config.yaml
n_layer: 14
d_model: 640
n_head: 8
n_kv_head: 8
head_dim: 128
d_mlp: 2560
vocab_size: 8192
activation: "gelu"
norm: "layernorm"
norm_place: "post"
norm_eps: 1e-05
positions: "learned"
qk_norm: false
attn_scale: 0.0884
bias: "all"
tie_embeddings: true
parallel_block: false
init: "normal"
init_std_qkv: 0.0278
init_std_o: 0.0278
init_std_up: 0.0278
init_std_down: 0.0278
optimizer: "muon_variant"
lr: 0.0063
lr_mult_qkv: 0.5
lr_mult_down: 1.5
beta1: 0.9
lr_head: 0.0053
warmup_steps: 200
schedule: "wsd"
decay_fraction: 1.0
decay_shape: "pow"
final_lr_fraction: 0.0
batch_tokens: 131072
seq_len: 1024
doc_mask: true
train_tokens: 900600000
steps: 6872
dataset: "wikipedia_en"
MLP neurons of a small language model. Each row is named by its layer, matrix (up: input weights) and neuron, and shows model dimensions 0-255. Each number is 128 + 24 x the weight over its row's rms, rounded and kept within 0 to 255. Numbers have three digits each.
After each neuron's rows, "fires after" lists the tokens most often just before its 100 highest values on Wikipedia text that the model never trained on. A number after a token or word is its count.

L2.up1498:156184137184103090149129155116166113151114128167122096130113093159150104116150125125116089092119145126190147115170130136113176135113149141116148147146120131104106152115164094113148151137125148153110155112130134165133098177117082128131125117103117163122159155128139112116115072126129118179133138093089136091139126114120124114112140095137092074154116142100142142139126132088133107145098134131136126108104160137082128088139090135165154131170147159110081099142093102122138122098116155134133126120132084136131117137174109146133110129140124134115101145196113170126156089110111090127134080146117104144083127128120109094103123113097178126114082141159114100183085143151098164125127145107098120120159119167133086148136135109144140143159143139146126140093130101080110119128139135
fires after: "  " 42, "\n" 29, "-" 22

L2.up2388:131150145152100136121162166104136123153107152157154120076099117130152125123122118117108104135135147134130136155074093140076159134177149111166084092115122139114173134129150144105151137172104185098128096125135141115117164143134089156147177148133130172093144107105138155084090137131115108148157135165074153128142142169147127107120117114129147133128130132106144126105153145138124110123160133170142122121126153101135107161151103088103110099172120165119148104115149125121106120113141162149130119120153182130119142113126123174155110137152146144116142141159126106152111126148107111136175101132124135142127109132103216136161159119125100121133105118110111090185143164109122140130096121143150106143116077106098134128138142116150149163180129131082111133116132152136115130157115123
fires after: " |" 41, "|" 28, "  " 20

L2.up476:148142102126137129147127163128103025126105111061118114171106130111133163120137124106119115130136106125112139088136126135110128172148175135104124153158136120168148120150119066134122121125145110102112095131142125129175132132122122151125104110147123176108158128160127172090136111120128121154106155138107118125145146114154187083110109116069165105148114101118084102132131147120120170164102143127124148107137121115134095095109121107102116107115120132133158142159197144178115173119117118176155122175119175125156140120138137111120109149166099160163129108196119119129110148142137109172124117117141161138120168130110169138122094139120110106164106130066157152130117148125161119135139140099107104110129115113148129129096133102145122115122118156096141151102104095126100107160143114
fires after: "." 91, "\"" 5

L2.up1767:142114100154114094131125121116152144147134112113119098106137102130128122137142137151114144096132159159119091121139139115153131143067088137143094135160131101130136089158141139112136112096088116135119164066128132141142141156131096148161095114132114149154145140157180153116137129154135108133172098101158117139150155132115159151120155137149128115151118162168133106162129174152110114098162092159161116170124155110086173097139110128137129105127125170135116109140106127126117147146149140122115118146110109207133109147146109121091153148147173154132099147126117141148158141111115080107110113138137164101144169184141141118137171126147135123102121118156093133140126170174109128155140097166201083105124116126172119153117128136155111094124134121083158099140125120135130117155149127
fires after: "°" 23, "″" 22, ")" 9, "|" 7, " Stadium" 5, "N" 4

L2.up1111:125097111147100120146141136154114149179078085138148090144163129145155173164115093132107120141113126119124130119122172103122111155107142152069077090113116141143129135120153085156108103115155142120140132121126151168120133175140110155129113142146129131142140193087134132078123115119112135117115140109163110130116132094100131171112119099118149127099106166089125133145143118164149114097076112119105122118164158075131137136116132129142113133183105168118103149110144137123081115166138151128143102146173122127076121092148132137137147139171139144120095167112135111137131170130175130112145120127131150143151134140153162072117138091109153092167132188129095095126120114115119098116127095150140107129103093094092106093094147105135105102093127061141100135134153156125127112144160137
fires after: "=" 65, "\n\n" 6, "History" 4

L2.up2116:106165156126123139122122128160151126100127153164156139092148122117163086162130158119064128080127144167119098119166133110117124154124125169123164188131148178104180132156134149151142147169141130104097155105150111135113125156127134098136120108117096166165153133143163148153136043145149145131115134074086124149111100149079151138150129149158163112152098116132111125121130121161101127137119119118120112166066094122100136141150172137118143102102095101095126112143125080147172131125108138114106134039142125125127089106194089127118127130123169140107133083120131133122121101109109115131104112159120134132168100106128119137132104091178123118142100151143103113079113116125100146135100101111099144107132109115120142084117079127133121104127115098137164109164127154119147160127143130
fires after: "-" 44, "|" 24

L2.up9:127146123125130068120147129168179126123177081129121107133121106152124136166143133125124091075139104111147085120141116127135150095147125157136136136145138176128123127162140096148129128130122125166135125162141136149122123092125124124133160148149115109175137152142118102105143139150154120161095088128124116135125117093128104176139133137086093144125141131123118146136141107147129149177098102155121175139113148112159161112116126142101127105134127178126114141141163145148122094100140139102111121140162142136113149139130105144115178062124107102148150154113143131139095166103097130153146081149120076135192133164092083099101112201123119142171146167134135112131113124136131147083109119141126110123091140089147093122138135120100102109101125152128129117100074100125141151147125141
fires after: " |" 42, "|" 38, "  " 12

L2.up2240:154163108123103122134137096097133161094120124143136130077160141134171101173097131158136148073168098141126153114123161156187128119122147180155118126137126129123109140129151148135104096145133111122113149141118090187116170140136153117123106121095158134123105148155164088125154101150106176113138146091096106103120134105179187141129154095090151111124104114117093141086126132113139127140120152162087101105126138109120120150112118112089139104122123140147139131109122151144120117107098131084119142136105170097146122125055097096167129134107154162207159153105124134135128115110111145108140122114142134127122117112126127121135151148117166127144120123115124127093123183101158160165114164145139090154131149113131154131131106128115058130123130136111121074120146124146130146149151149
fires after: "=" 31, "." 12, " m" 6, ")" 6, "}" 4, "\"" 4

L2.up2550:119136127131178108131119111106125133126122123097114149066164139107145116112170129102087126112140130179111110098114159143121142191162159132087140127172146119170148120136141097146113091116099107114083147125147098091122154120131102136140157107159165171072148111125145154149155144133087144142123077104122127116139157157113115107101136105105155160156133153094088156113113117146107109141148128133138143112125141134150171151160125104123121136140129150118124128148131129128092137113108112133143148141094123129146118086151139133120129131152096144136104128128186145102112157141125145159104162116160158152130154108123142109113091158107139128117108159147134162124119126122145139096127178100141100163129122103117132096149107098074147145087109145136165168148090150139111090142138089
fires after: "\n\n" 60, "=" 28, " =" 4

L2.up2046:143104141114105083145129139118139101101136111143157163121142151112121142110117125114156105183177117130134129171115070131095167061171138161124129083157192139134156145115132124131098106145110136186121085155117096123133179142125120143138110140139142095121124114083117145108111118129158129096130140092125126123129116120137142108141112116147124111115131146100113145131107123121077090103178157131104120110129120092127134138128135098090133080127112100123132166129173136164140111147147133096128139120119119143168091144158103145183079130126090150105131125093182150145169147098132101122138079098129112107141125140097121134137117148138095171116092126110096080160112097165143151115138143183086152122160117146121134120151125126131142142107118120108159117141126109144127142114109103
fires after: "  " 54, "\n" 33, "-" 12

L2.up1086:149118121123130131167116140157090123134132131117128089119125136164158077142135131122081110129067083128136130134098111137079110136125104100127134142145056103119077119078145147121100120128132124143137127092131139112139112126113132121112145122150128110170140140149115124111130111163167119173156095164108137112110173161101126100121170098108112139153126136082136137161158116143119151165105092114144151164138119158128158098124095094100134123101153089155138142158100129123124124161135140123151163158147082115127099122149101141125127104162117162155146112182128128120119173151101163111159163063075165134127151144097118192054107136174128115115119180140144104128125094121101136128086119177082168150145141171133119133143134116109146122150093143139091131139107139075133125137087158
fires after: " |" 40, "|" 12, " on" 5, " the" 4

L2.up2428:102149148154145091142137141088115098116130150161136111152157099097123116110119096145109137127114123108126135140135127107117095123176112143141126133102115118141111124107212103186089104146150140128115108138098127127113131146140151144132139147141170151114113151136132150116090119131110121130122153114134151094085134102093079139128137140159104135147108107140144117144134141099129111130173070124111114131097121125113107101134129148165110095141144095059131144142109112126122139122164121185137119099107130117128124094154137108132165137117157117109145091131123067125145093146119181138145072167172118168123157114115156087114110111123138096116074130101113152128143119142146182123135110138109157138114162131131152142175179122135139099147109119100166115152111096104138121138079075
fires after: "-" 61, "|" 28, "\n" 4

L2.up114:116133110138106079124126096151129156108132090129097117144092127125113112154121121122161148098133105105106161119119150111150120149171146103107128084133127120066110141129147171160172125122145122147125115116122147115102174119116144127137139153169138126135137109168149113123158094123145111118136101112128115126090133140106126141170145125111120118103194174113106108097133166118092109127156138128111110185134152101190114114118116152112136124134113118085109100142162125104124132102133125151146160120144101123151128107127135146113111135149088128152101139155108117074120162122128131138089077109113130127118147167130144074129160116107115049142123119159107102141107135161108083120085107163137106147101159129172130108117105101141135125109141173118104118133121120102110140093096140
fires after: "=" 37, "\n\n" 31, " =" 8